MLP neurons of a small language model. Each row is named by its layer, matrix (up: input weights) and neuron, and shows model dimensions 48-239. Each number is 500 + 25 x the weight over its row's rms, rounded and kept within 0 to 999. Numbers have three digits each.
After each neuron's rows, "fires in" lists the words (lower case) most often at its 100 highest values on Wikipedia text that the model never trained on. A number after a token or word is its count.

L5.up745:444502506463512505532400502501529460505488498532486524513534507504452489517503470493492484460487499507479524496506513529494517513449504497475509488482508519536517522498468495495440498503524512556524460507521495479540532505513492477489546501486485482495495507505506448521508506431483496523459507493496474539494474513495479541520476537489489502525471468483508501478560523528492481486511489533546489505502484514458494474487497502581536531488513502536557496538487498500491509475496470509487531499493457540483489527485554494499512514493498539476483469520531500506531471516493464453
fires in: "new" 24, "now" 10, "near" 9, "south" 6, "is" 6, "nearly" 5

L5.up807:513527508514518528474445485495476537571492536545496445504483512499497513489542499504481477503516475517503519509468479543538510582477482508505531481517471467447506509496488475458502487518561556489491507493490572508485495507487548501512480529496574468498453474525530482447491488475539522488500512488504506497509491527483450485492494471531513497499486491501483493452478468532528509503513499474530452523480470503504489506516481482494486519525508531530485516526484509473471511502456514491477466483499527445494479463484531517470522491475472479499532504523506525499496529514518493513
fires in: "in" 17, "a" 14, "is" 13, "the" 11, "an" 8

L9.up930:483536504482520525498455512474487450471511519505491531467479508446503487525505505495487512497509541442516518497523507537556489509523484499473507493477532533538472535511454531463475487456511480510443525455487497531478525532513511495530496498499484474465483514480469525497459484481530537519444494505542472422485511496527465538513493511486475514478501510469471465513453531498502478521499491504527513535486508515520514510507497483453500521536534490464502524481568493510480503481527518522494492530509527480501491553534534514476527466484499496506489501488495550494547506513548509499
fires in: "grew" 13, "took" 13, "went" 10, "did" 9, "won" 6, "finished" 5

L2.up543:511478508481543473509480586493495513508500545517515481534562471479496475493455472502527472502493451502473527498489528486471521504497509504492498487514490473477475491521456488534479523498529496538496520545495517494509480518476474536504482467515522485500503495489494529503505539473498515503462524532470474510493505524502481490492489491473437519464448519484493518528554532517505501524440529493499464513466501481505524516492481510478516535555512488531511506511507478458518494558514512525497472507505559475489488547486494540476521511455501465521538495538473483516541536542477475527
fires in: "the" 91, "there" 4

L5.up568:504496545487521517495469497511524472530498513530446494491477468465525463492507490480466498512518517502510513522519499507486490532533490485502533473515488473501488523477503464503497480499516474509488513518482487524506527490518510514526504489528493520512428481518513501512479540480476516469504527473547509467500497506513497487509510516486483486483495548488484484477493512510465474485473507497518455494491495480489513478510498461525514511499458524503493446507544493493457551487496453513519522456529474517469505542522556525425474515525481482509503464518499492480493609483519494517
fires in: "also" 75, "not" 13, "been" 5

L5.up877:512464480498513528509474482558502485472503488574501463525490488460499499512487529499431483476508495483541501492517518540459477535491487443525488529496497497528491523494489508501472496518504514501519511475513514523525500490511481530449472485449552464493485503486534495490488552478506528562489464505588521527507470505487520501540502490505519530489525515478496487517493513501532531488464497478468466529462464459525530486522502516443520523484530486533494489443535454507532525516506487494478496486517479499498456527512537520496492465512517503521500512553503536493496538478484529506
fires in: "second" 32, "third" 12, "five" 8, "ten" 5, "final" 5

L9.up404:460542462517471476539504500557481479510538467520482477516525492484491514467487527485512457550510502515513485530534506490501507503509511474480504500498512532510490495497509509501492452493524537487445470523523516500516502489536443532471517525512464460515483566461487531530482535503493529534488511451535474504491489548500496490516482497486511496504490545531503501505503543480521522439474535438471502528485489471538497449469516501497491522505438501437507457484531492452532478490558515482512498466482508479512514533492537508490467492481492467493470506496518473501518491507495490488
fires in: "on" 45, "only" 9, "business" 5, "an" 5

L2.up319:478495513478492510536495500513487536539529552492450458523548473501462514511454519528525521529535485496528493486512549522481481537486496537505492452491491446448477467475473487521451506492547505513522548495532481478534510502540478499450521505545513497529492502457496544480483500513514517508507501505531494470479445500486493468522523525517483514488516508474511457460457472536480489525480518527486488538473511507488526446538528476519531515551504499495489501470521534476446507525497470497460516511484461484539451489485491465491493511490533459525533473478507464493464515502472506504
fires in: "1" 80, "100" 6, "system" 5

L2.up288:453442452544551481524501506532457449465524498561472462450512470474484465473516517487511480531511517479526525518492495491482493507512492502508469493485468537520509514503459513493523477488519520510484495503542509460480528498493451517503487497523492522497475470482494481481465536496511480498506480453531463483485514520503483485504456483459487515482533493479510506486540498484525545491473485520501522504476472510451534472495516495520525569512515505489512469524519475513470547530478449445542502468536532483489516526523547508509449483504480484500493509529514521535475495463531488537
fires in: "then" 22, "between" 18, "of" 8, "former" 6

L6.up443:509527508513536524544476459523508549491525483504475511504500487466436445488479552504480507522504478482493495502490539472529523487495487528490456509500532527459528501515476490458497476468533481509486513502548468508523514467484499511479488533527551483490507489498497517503482510504475500526546487500486566498469524529494501530544502514493471489519481521454506473477517488501519522460457562510535499519487514480474496489497477476526521502527534451500465489528501430474498519504456484493517485499484508510529447466489488500479502475520521469510567523481525493454485497536479515498
fires in: "to" 47, "combined" 5, "incumbent" 4

L5.up91:475523516512493514485495513482528467505501483476496555472513475489462476486493442468503502529525499493503501486472547518493502566512508514503533500531476485478466512479455441474460474520546498542495546534525541526481507502499481489475532520513535501498524515531501526520535513475468536474497523447480484525482474561496491514487545503491511491477443533483494489459518476486484465508510538497549488497492527480536549479508489489517478511518491460511481505522489480516475527514489495547424491515510499494455468503494505496502527508517457502511490499473509470462496536516520528513
fires in: "being" 18, "and" 16, "is" 11, "he" 11, "was" 10, "it" 7

L8.up380:523544535507483492525503451526527495521508516576499501481527479510503532472505543495481508479506498463534520482483531523492484519483487505482526491499472488481471506465503461521469550499477525517473494530519523516504490487532448516512525475524553522508525531510490544518525509453498503527529532453513487496477475520468509507554512469531517536487473492457435489523491501485502464470480505511515500496512512467497522470544492520557481519559499520482492479521532477506533510441510487511476447477505512502470484541483464508509518520480530461537521525514497514459504513503491516479
fires in: "title" 29, "lit" 10, "not" 7, "little" 4, "celebrate" 4

L5.up607:505498494495514487536546528478495495542552488546503490565505468471443493522465494518520488539503476497497514518539509521480488539511491473477517485511498467489485450486528487483467505501500536487507525536531508497538498509530441509477518478499483474503507507453467502490452524470530534475515506475512493507527468486512461506495513509486465547509481471515513503514505523508512484513506484521484494533512456500461475474500535493529483505511459525506471463492543510457491507539503517497468527507491455486498486499512527459480478533479534472547456474513492472508443522474497449480
fires in: "1" 57, "100" 13, "being" 6, "be" 5, "before" 4

L2.up384:497457518475530494484499509489516536481558479537510454540521489462534469438478508467473487498502501485498496531499513501512504533539516475471486439490520486515506495498481505455496473478515486526499488562551505437491527528486472552528546523475443493489470504480504519450475506491482503538511525516545494475497500520496509471498465505510449489463512541465482517488510485516515507511532491487507506527469450449492511461522489473481494499523468512538483517466516516447517527508507487509513493449472534503492455514496524497495511514503510513481480487520506514524470531537535489524
fires in: "children" 13, "new" 12, "whose" 8, "building" 7, "child" 6, "hilda" 5

L2.up466:475513512503552488503517511547499507509509525510478479503491491486496489504498486468528556519494545479524552488506502531570505541499533498510513417510475509547482456492480487537509477480482479490476522495523510445504526552540529464524505508513502528467469491475498517470457501453538498482492523512540495488464465506534459490484493495473489461461490503525508494548475488530461479503516481465539528511475480490508511482510513538486498529534477509466518516499480474476478512482499504517497482459514506504496496513500504475471485499482487477482465500507490483488541527504519456502
fires in: "one" 25, "became" 14, "where" 12, "this" 10, "record" 7, "become" 5

L2.up885:516493525512513511510460528492470542483574468512478470519526494455505486452498480493490521498488478512512509506536474552506504507506490481475523476487528526495475482467470506516481459468510471511503468536556513484480504485496442497531506551522511497509510552473491567465496502498417469522488534484482465477496503508531489468499503527497469478515516537503505494501492522502476521515511483493496519512509469470486507475512488501510484494532486448520528516533550476520538515521477521508515511494501488480528466547517531484500500489524496507480514516524526502455500494522552477530
fires in: "it" 30, "they" 17, "county" 12, "what" 7, "that" 6

L5.up86:491489472511504498505503543508526520479558557489511497521515430448514489509474493490495500500488511505483496488497517478502535569492506490448531482490465464528471454464475488518527482451511495488501539539513480497499476490490513485491511517495537517491465511504493514476482505492497540451518541478467486439457497506522502513481488513487532514477503505503466482502498480543496532492479518512560498527461524427485559514519478521482468478495525472509546524519497473479494474508506481525493496485488481486487454531478500492507484503514468465497566485509521513444469512555546500517
fires in: "the" 22, "as" 21, "date" 9, "history" 7, "state" 6, "to" 4

L2.up147:511475475521540511543492505500531457532493549533490453484469505464493496470468504524461505490504501509516526490504528530499498544425514482494531520532462514488493494472510473486515459461456450472437526514496535468522500490522505558494495505546508515468479531502500514500449493492525482461493507507494482492473519532518498527511491527463517512498461569545493504516448537484449536474459477480536492499486497512483518485511487475524503527496480475542497481501503467501494528506463475520453507489557485493488501487506527504480515533548515478486504505497520510506526551519519526515
fires in: "its" 23, "became" 21, "it" 15, "released" 7, "release" 6, "become" 5

L5.up602:501519523477565455495503506487494460526504494519474524492518517495471505478518477491445552511538513485517516507482485577492506505516506483540490505455497489480514496466540519509501519485501476505503512499540504509489495504538474511515511522496519475529476544487522549495535545472487524497455498495581511507533455475539480505514509479525534453452471520502511490533504486516536511493507464522523501497519491446484496448525526510496480521489483489489507478488501478511469536463506496509517505453427522515476483529492512488489521479448524510538470481528482499489522512478490485496
fires in: "not" 28, "title" 13, "lost" 9, "notes" 8, "next" 6

L5.up0:482551497504475495510484525506534439479518502538499457497531462494486521485497454486516492557486550483521509525507496512495485519517481502480500495505486511478501470507494537451471520462530452508487496495580506522488513554534487516482530516480551483566496509535470500506508519482522507538504533464489486522510461522517512489490463520447515518463487513485489492525506498516491497486498536498509448515513542461488513432532516529502517554529490494476518519502525475456492506528507493534470498517516503481523483551456510475510515492470481497486543485539514512489466526549498507488
fires in: "as" 26, "at" 16, "to" 14, "during" 14, "after" 10, "a" 6

L9.up285:495501478476568522508479510512518444523446483524469550491475477498409486468492501499499469520513514519467534474548483550536488511460456483512504467489510532499524491453496488489477485501497532487446472510525505480527509487562528515503513517518527516478443512476485505475497513522467534536485545478478502531480513500520457534515502504488442466498494497487476489491478493516478495480526504521519443535495447524502510503495521470507525516513477493460478503499539528525465499440466477482504520494529519518512451522525495506513503479454505491519487485490494527493510516509465444492
fires in: "not" 17, "however" 9, "now" 8, "moved" 6, "near" 6, "nearly" 5

L5.up648:524503513526547470516479543479526477506522527519515472486538518510509498477534476456501510520551514505519494481493495530510522572477479443488511494448441475521477486488480483482484481468494493497456537506511505485466494534490469499508547554508498464529492527474476478502502524481543506466444494498474507506491505494515487541501490514454498506478464536443534488501522496533479489510521519527546504499471526470483497491548482515508505499502511488489500492503474456517426531507477531503500456469493528517476494549460491482471541513540500480473462498521495551458542530505522526500
fires in: "a" 21, "it" 14, "lit" 9, "lost" 8, "live" 6, "he" 6

L2.up889:505483487520491535532526472535492503484517471548505499486521492513494495506480520468472560504524512508532488466537484544505512469468455491477478484520483513494507521485482467484508497492512480488471486503468523515480506494530464500514509490471563508506502483486487532468474507499507504496434539463496496510519486484492517488490517471509509502486481538482525508502472484492464533458483489483545495520463498507499501467520519493459536495498486479504489512530529462530516537509458496456532496509514507433544458524513494472474504476515541513504535507525543545453475550496518470533
fires in: "however" 21, "present" 9, "debut" 7, "never" 6, "represented" 5, "again" 5

L10.up59:447533531480475505604488510512456489477504510517480471522503467477533476506479500493501444508547512486482488463468512492513515526484510466494480486517493526539454463500469482489501440468542517482521506499499507494483505531501522492492514512455502483537501541526468494470462525530502509525492501510528522492535488518496480487530477527493483491522545517508537509494482496508453498522530501507531474500463484493518519445454511501538503540497520535498499508506495486479509504520523499489482500459506495490496492541563514473471507537511477514528502535511517490510509495504502550505
fires in: "an" 55, "another" 10, "any" 5

L2.up688:537486532470521509467498515516496490510533510536496466481527493485500480489473485456479489468485530494507527498498490554502520520470501504502542494506482493492491477492488506490510473478528467463477495515491506467485519483473500497524527501480523508475456512482497493500472514472519531569467498489526478477486559505529501532487521529514518457483541519490498486498474489573500511457507494530520470499471516452518505444506522510511529465486503520508503483473545480499490532494533459538492496507473471450521471552498533485517516558515501465506519493545513549502503518566499500537
fires in: "by" 14, "after" 11, "served" 10, "during" 10, "worked" 7

L2.up289:510468462517515506484490547499529484537501508540482447496510474500501466457468522463455459518487478505551536539484545530500512514473483499482501503540458481468495511475506490502461466481514480517485489525501527494500500509485528521478482450488542463494472519506507517467493513481523543469440465529529480456494483499506486496503520518540521542489500521471544493498488485558495518478491504518530460483477490479520519494526478476501548509537505452534457508500490509477523462530485512504473510468486552486507502536491503477496495515460511492515499504524508472478534510516496510556
fires in: "the" 36, "worked" 10, "produced" 7

L2.up938:515513474511491539523441515511488525499497518516448501505527496485481507449492489481499500548479505486519539504520530501495539528516525527503496448484509455490504459477478499518527502497522484538492470533491528501481491474503443535519527471498516483477495537499469539497519513506498488497471481501565470489478523504459497498514483517459507527467537539502490530480494498528520486513449522501515493551481461497460509492515515504504518514555477473509459517494552458460558454511486492482515505528522493501475446554483534473486485498476481503493503515531508523479500525534574503487
fires in: "the" 68, "of" 26

L2.up798:527499511441505537487504527520475528480556526535443486469519464487519512504509521475485495496542531482519519463515510490496484522523467495487523476503486477518461491501484457475496481459577536508507499509493529461509513562489476532518503498509548463502470520478514506487466515471450537485501534541498539476495502527453489506520519497542479477461516569484511527490460466521518522488514499501517479519469437463517504452525560504489488497510483497522503492496542513497489494507526513511474483492521482522500450528497478529500511488511521497499532492524540530480480537526544520507
fires in: "new" 26, "world" 21, "city" 16, "year" 5, "first" 4

L2.up833:487430506485513503509510476555503498530499457541509454512538481537545495468489534471407522461553465477535497513500516519502431547502504473483507494504477470517490509487493465458505518529500516533481506504477543499494512541500498511515514526474512497504493486498533485464491528480500498497480538489520484508523486502485479524517540475472502524442510540514509513547470480508459513477503487502516461492436500475515508455513507447528503509523496510533514545489507484477491543496511496508444517488513473516481502534470561508470513526469537508499529527522541518490532514505521495512
fires in: "present" 15, "york" 12, "american" 11, "represented" 6, "presented" 6, "coach" 6

L2.up548:486482500501545503483508507540556465497495481491501513497506485454511504469488498467470536491500535524455510487511464522498476519453484518458525479476494455508516530489491514494477484482514491514479562518501510480499480478542516538499486539502496522503462473453506534462501555471500556528477513476480508454515483528488480493494492484534506454530514522473509491451514499515488482493496492535525471472537459459497528496531517496497471523535510522531487492545539445535529553484468456518489525442520506485486526526494548502493487525482457480502506457555528500529506526531496446494
fires in: "also" 46, "not" 30, "being" 7

L2.up525:495467511490517494533500546476502487500527507536501454500496467504453516475453438491505517526533510518511521510499520530530482550494503546506523447468492496485538480518523489527488502473494488551511508526531517466437493519532479509510521497487523501504462482431468533483492488491489516509490486482508459503467502509499510502452484516543534507514477526506509490498454504553525514466493536499519467549476509501470513442548537480512551493527468494520503491508536511487533491497485466476477530487505476489549484515492495489474498527502526476526521489500524469484518560495483480543
fires in: "they" 48, "against" 16, "again" 12, "including" 6, "role" 4

L2.up644:472508454477537520527519478536474517491531535560466517516497472481490484481445496497493490488533524557522509497503529549509491495471514503508464478445531502493439482443479482519459466498534498509462494531527501442506489466540491495465541490499511505505493497457440500474464506508441508516506504519517494520481545504500507528506474500557505461537521484461521483509491481491484518413454506514520493513518509509500546493503513493481535553529495499491483466457519492526510491482489514506492514495505510519512472480470508483504478502487538473521484489515497512471508476499495481492
fires in: "until" 18, "ft" 11, "units" 7, "union" 6, "unit" 5, "university" 5

L9.up1022:461485531494493505491498510509439480456500482505487525490467496486469504503506507505520468525536537464509540533493516505504516505497449516448482442473485526489476535457491486469485482512518502503493498493453535506516516504520489509501474543496509494458482536483485570517493476498531475509499485486527467458529510477461503529503477495453500501446494545478504483523494470505494506488489487485551462524480481505492519496512524495522463503531513497453481445502479481478465526484496531523505508479533535491515526501525528478509472472489527483506546434543509473501506575492479499529
fires in: "had" 20, "did" 10, "became" 9, "wrote" 8, "went" 7, "was" 7

L6.up202:487452485463496482530510536545474476474496515527489461552499485462512521510508499465484509479462528445539498526493509466499509468527485524472505486473529497551536513456484513535471510508454474485524488537511479516538504483510501533498458499487541497488465490447539450475472518455503508476490465503501535510483491495508522555520527489537522513497563491498545474457515497518530534509487481494464513477512501462497508478486491533476508517465531455498476495523560466534476516486446484520516521493469534480459465513497500475498528493494521502505507459506531494509495516509489553533
fires in: "between" 25, "of" 13, "later" 9, "elected" 7

L9.up530:470551514463485513492483454537540484536506519516494495497521498495508520489541457464488523510480499492511543469511499474501500491488497449465498481499487486518492525488509501487512505493480476525485519479491519479501492549535479480504514462514575525531429492501448514499520486494481485493436533439500541487499547494498476507519531522481506523549483502511524457453510525504507491477487471516513489527548535475505536461524477443517497544498467522485490514489540500498475530497470494498525485499499489547503524467456539488489528525491467474480455477499523533511549522505520465528
fires in: "to" 24, "can" 13, "may" 11, "took" 5, "also" 4, "not" 4

L6.up581:484461488545500529564491491500473487555512511477494497487499493477465521522524527508501502484475485451532519507501516507497517509508487485465471498538493498447490485519475480516522478490512512485484508503498507521469510501495484516491523497500502503509473453497450524470480498467504480526441489440476507498508475518503516525485476512459491488482499514496468533481525541515538528523516474521573481515504501534445525507508485521539516550512484497462442462514541424525486533522480481481528495499512499501501464513525519485455505496480470460524532496508519461483502480504493531510
fires in: "to" 23, "of" 23, "can" 13

L2.up651:536491509429523524481537516531492500513509515497500471482512479488460510455498503473458516484502504503493497487496499563481498564516504462498525444527465514498500521462503524529480510487494526486507538525515535446521520489498490516528498547534570497563443507476487528481458515477487522480496515509530517451490531519484478497503543494457497476512492510506506484505485508519487551512469487498524493551487520488498491522488532507450468500528508448539551528507495484518506519508494521526496503501545488487498465524480501493513474469441505505523518519490492563487483498500545471544
fires in: "world" 36, "center" 15, "century" 13, "central" 10, "centre" 7, "war" 4

L2.up805:493525473494501505492494534489546474495494454501480474517505497476455522528465520470459491546481510487513528461522517529540524491494489498496494458476516496520487485510478506503539485469556513487550505506504500519455516493529470507542527482498451507504490499514459487450471504454538507516522467457536520476502513493463481496542465529492470534512514481480484502513513511511503483498495504538520452512515524486506516472503506473503528537524484523518530492474473521466528490435531505476502536523487454445495463504538542469470475483467524485490497516552522506475485476508562486503
fires in: "can" 18, "has" 11, "than" 8, "have" 7, "research" 6, "appearances" 5

L2.up171:490525479486471512503543471507460481508483468509539500498502455504448515504495497483468508475554510503514541504475518499492471487512465482483516454454510522499476502494513499516470477476520535483520506514495531508478507516520473484505525491495488506492471523460493463469493524516459518467475517472502536532478477481529456532549460532498473517516530490500493490471526471502497535473538494507508488498516511518520535505483527494494485503503486514536499460484530519509515503457541538473477497528501509510503462501468508516465518516498509394479471509458534525450466491505470516519
fires in: "years" 29, "year" 11, "president" 11, "championships" 8, "children" 6, "research" 6

L6.up98:482492516483492526513454520502492477494552451518454522498506487501502478533542495511481513509509490479510501491546510513515531558523499488514523459533464537492510474500496502507462516486508515535495493504498521483482534506498436497500516518492546517497434546502468531484488541503504513473508477494510492537512485513521494519521475496485504502506480512513506515498507468525470491486502521496553513493531492473452522431491530524523484486536485511490463497503550493500482520525510487478481492426507512446471479514517509480499483533481448452523482470518504516476490483476467498484
fires in: "an" 35, "not" 27, "video" 8, "american" 5

L5.up266:466529498507480487491518501493491503512538520522499506499490501501503501502508429497469474514526473505539499491500482509487514536505491468498499487500501485524528473465506481451507468521507519508510555499498504484543506527477475498461524514517508447522454439460486466434537489451486536518508494514497490467507499488486502543511526525500511509490477586501500499474477503528500515490501543522539518508545480502485487452502510522469495516509475478481535540529514517506506566477466510455450510502456445467510488530510534485413513488508508461492492499535537544525502509509493513484
fires in: "some" 26, "born" 25, "date" 8, "length" 5

L10.up80:494504518470520503510451574523529511479493488483515482475484511557499535513484521505503512464464496499519481518503527489477492514452476537465500492520498522472487448500485495498487519507518534535490533520505524462501544511534464528509502511479480516493472473490504485483528521529500559471486486501491475509508465517478516480496477517482533518488497509461462480496506515476455454493487521510512501500462498512503519526525550477500514522464507489471483498526499449459502514494500481547492515485487516423505497498474526430494522541495493453490505501523514499483522505477462512516
fires in: "american" 26, "and" 12, "british" 6, "english" 4, "former" 4, "german" 4

L5.up709:490478469526485488536489520475522462540488487538529471508494490494483535483482495490506505481558482507553509521502476524534504484433454465454539520495489522462513499495458531485495481501502470462479473557495502503521476537532536496477497488501503480489502495458505499493524492473478486534500488435485471522490531495442509485506547525486460518495482503496471472490528531537512544488520471527494542504503509524481515494511501461492513509501500525493485506466526448515518523473452466487474525504526498520509465496499484491487536487506535475496470465493521531503495519468485504530
fires in: "when" 24, "against" 12, "before" 12, "again" 10, "love" 5

L2.up178:474463470498472512515474558477485471508537484514536455510528491476494479497447510497477478527469484508524519513501511486523482516476515492526492453510440514479483485479480509510510460489522477493501521500518481535532530478514463531500503531515504510516483497502460535467480475503484535472459497529503528495499502539472485513471536561451461513471475478482510479482499529554479512483479503481481469494489525467479506456539505493486526494526494503508534481512526493488524502499468480503475530435529530484467491497479543470475479508553464479467513525541487500486520553537504481529
fires in: "at" 97

L5.up105:532455473470506508529479480510459509510522528518518518527525489466505481514463474441473524529567484456551523486511538518473512541478508465461475457476531491541469446487496478501480504481506514519490494494490472444494476489540517528488535495494520498481483518478512485494437542511474508532486477535532536486530485461454510516530470490498515524515504532486509501452473463492481507471480507521498449500484467475505520490489503519492482523509508492510470482519509511504487483537508512471488532458513514476507508509510555477511478516467456493511532497518472517509533541520488556518
fires in: "another" 18, "major" 11, "international" 9, "most" 9, "previously" 7, "other" 7

L5.up36:486493526525465512530464522492535471522496503512498523532480500506495489476494480445500490503517474512513514498503503528532513528480522523502530519479463508504513508455451500520498480489500511534533516520506513478526476481509502551485536530518502495490540507496527494506490506468508508501492528541486491506501468538507511478487500516487474500539484552471495502469530521499474487480481493466520427491496505459474476487556447467508483488526474485504484518539568446516465525473501505524473498470513512506485499532515529487475542541464457512448485519515478571512469487514509555526
fires in: "she" 49, "it" 32, "he" 13

L5.up20:478501501566488537490496517535507506515524492534480496514546476514500524502536532479495463502498547509500493537476501506493506549512490512489486465519473483472478491497457482515510506509516515542508520529472512532555478552493470471497499560474507523465497491510431478475515469523502520526502489490478449511508500511496505517477539521479495487506471479505520490477462504574490507504479504491497486515493511480499508446520497501495476512490484534488478474505481498429517507493511492487465511510514503459497493514467528448479516557508460461483526484516501539500549536518506494493
fires in: "british" 16, "bishop" 13, "from" 12, "american" 10, "politician" 5, "britain" 4

L2.up92:504514489526521448487514474537480496526473504494483532501521446522467495496499492477499484459518517489522508541486536507501498561449467496473502490474470482512484491504506527484504496473539513539485498510528513489464504539572486502493475472543494508560460524484489510500475543457515535474465513502530517528492510486518500494510511484489479502492499476491473468516551495504465516506511484528573463473530507497511534489532531504471549547483513497454492504502481532471480497496480525506465512501530534487525448502499531476501527507439481451492509440533497499533511537499507493472
fires in: "a" 89

L2.up185:475493502516540536452522505540499504535515515534501458474510500479465485518496492478497528506535546453513511484509495560502525532489513516503517482544447515457459485481492529488524484469464468510458516507554534478474502531524486497511458497517546495545492514466480561481439544479541495513505462476502471498509487498527489493516508482528492496503482564515503472494506521503476509499524464518488496504488509457518498505543540502479460512515478465519520498499484496549481570522467543499480505480478497473525506509476500462503520491486506502443490475502509523515492546505509454538
fires in: "between" 24, "it" 13, "during" 10, "became" 8, "aired" 5

L6.up853:537481487538548461512521524543501481507536535535514470567510468512463489495483499466494522497506495494520517501510521552503495504502538466503513436444488499529473508496517540475469482491525519500490487502524486517521498498489465505530497515499491441462509545502452504445468511512506502490481470478536491439523497507478482506481464517501515480451521479475533480464477482524501498487494490510483454483498478497504551514514522521493491504489515468553498507524549540473508523506494451513541511495501528466479464511500534455529501503507515534499512500467481512492521500491508496538
fires in: "service" 20, "served" 16, "services" 9, "jurisdiction" 6, "fisher" 4

L5.up918:500520502500521471558511492504522510532500501508522513546506485524523482511520495456523475465513507535502506503496524488474482496465481500514468481506477456487523479503499491445487495472530513496529538527522508521507498505517458480520513461503520484540523533448493515485529524489515509500447497454491488509518442518477473473505529487465502514497469525471500487452487483489477486504518477519486490513507507455502517416501482484510561487491473501487458502485494461480443499506473518486488529496538511462489513522464518441487532557518501486542509462534531468545486497510497483502
fires in: "until" 24, "received" 13, "0" 10, "so" 8, "1" 4, "receptor" 4

L2.up240:483500442484503539565510523524497504518534495510539475499531479451441524464465555496500496524548562525502524506531518541503493497478505495510496471523448542490455498494461488519503479521486474491477489530542478494496523505547499543495496452505490504477492518480454482495474509459438564472448475465504456495470465482530516515537536478520505527486470494477489510509508561505491520484501514502517517540481492521486528494527476467493528499516489514473479459529510499496500511477503506521463501476517526535499466496478470496490519526476509471497498489521499497433499518510502508512
fires in: "he" 45, "against" 12, "again" 9, "head" 7, "held" 4, "while" 4

L2.up318:466467506489516505515483477510481505507562515524475509495494457446466500486449490478463552503502492506490507515491485515539518535490487498496502418504522450501467481485500504490540472484506485531495547529563515493494487475511474519512524505528507508505483509481492571465471514508483554480476469485522480496472500513492507463509510473478529490524474521502469503501513494496502533484507494542473475522485469497468527470524530498519514524533497536530535467538542467508488508513506462506489501455475469480494498551493493507503484478486514463473499468449500449453475508513520498521
fires in: "it" 67, "they" 32

L2.up530:558469485505519509519480542490527519473509457499522474495553503490489519470519554514501519494511529518524526541507522515472489490511495485520505487474472469484474502521525498482503470467516452529472549505504497481496520492487489491496496503504510532472498505519500508495480542550480482470485493490547467471463542496540500441490507513520502525470519523473504472497473492556498518466494479492476492502467479497478496470485511478467528519468470471561526473500512482488554480510491482471499495490524455501490453530522524517473471472509508502503490460548529517462479557458550549501
fires in: "second" 23, "three" 11, "third" 10, "end" 6, "first" 4

L2.up475:506494515462558486544503509497498508513601508522513477506496482478477545497482453460496526490531475513523500546489495533471493525493514506496506481510465491475481458497459509458523480495509495500515510539510520481514503504490445526484473492499534510502481541516517502463499502458473506500524503510572532516501516471510432496516492482467511491487495501518478497515481540529523583499504470528517487504492481465473527464505535489491507532511509504461482476552514488482500474509456509508517523480499511498507480532485525496469530495523490491519505505532540475544531516518492471475
fires in: "two" 35, "than" 15, "three" 15, "one" 13, "some" 8, "those" 6

L5.up262:481521465485500454547533479499483524522484502516531486524504469461461486463491465517491516477489498488554504527467490487492482526474548478507490507490501478496485506477473497477439479483516510553488513534519491512501521565501483508447494494524526493524499512450501525491458516518510546494536463474490523489511492553492512507497512509493492505497491464512502492516514520498524502503519545501496514508511486498516494508511463463551546506524479515480449483473486513480524519477493522501484493483504509524484531496528500452448536518498517416512478488494525490529525495541494480506
fires in: "km" 22, "sq" 13, "ft" 12, "m" 9, "s" 9, "mi" 8

L5.up383:508485499467548457516474538538502493508513520521522502487519499506463526492472523528454490523493508559557537521477501509508517533495466500489511485510518503490483523482488522491490501472516494468520515509474523534505500509492462496482484549469513509502449506528506511477482487520512466510483473524499521481498492485520472541515536512490512528465452515482501481503517481533442478458497538522507456509474559495482466460522495511489498475514517503492464493497490497480538539470482472476470502473501528441514493506445541520497556491490508439492547493502514523510520534544465508493
fires in: "at" 29, "magazine" 6, "directed" 6, "director" 5, "founder" 4, "founded" 4

L2.up154:523495485507519526526491505515494510501543511507473439522501487466499491497526515487512509483492529476542508504539492511498481558516541502485529443481497519561450465477474473487512480491537538495511515520530546446525504485473467483472500515475513450473487507477512494513502536496477517498458493529507519502500503493496489514496480488456435465502514562460500510492441494520483525513512497500495437513483464467498503497505545500526493555517479507493510479525510507492507486523487539503470483446494510498488462522448493480494481501509494480489486499498515505474493528550509478522
fires in: "two" 44, "south" 20, "new" 6

L5.up886:481497459488512479560518467487474480503522505526471516506455451471455497489457525485513505517482500490511546508524514508512499510503490519509474460519501496470523478461471448524505463497518531499500526491501466477487514514549437521523529506529521436536514487486457498505493527470462476526464499483542512474498484478511483520501544505473485517429489503478511488478489545527493570502541550558526514502480495467460530481504513504504455565479483522537502521532560473508531484476484483482515542501490496453496522506480476476494452494464517504488510509502517505522502543524520496505
fires in: "of" 33, "over" 13, "overall" 6, "100" 6, "and" 5, "1" 5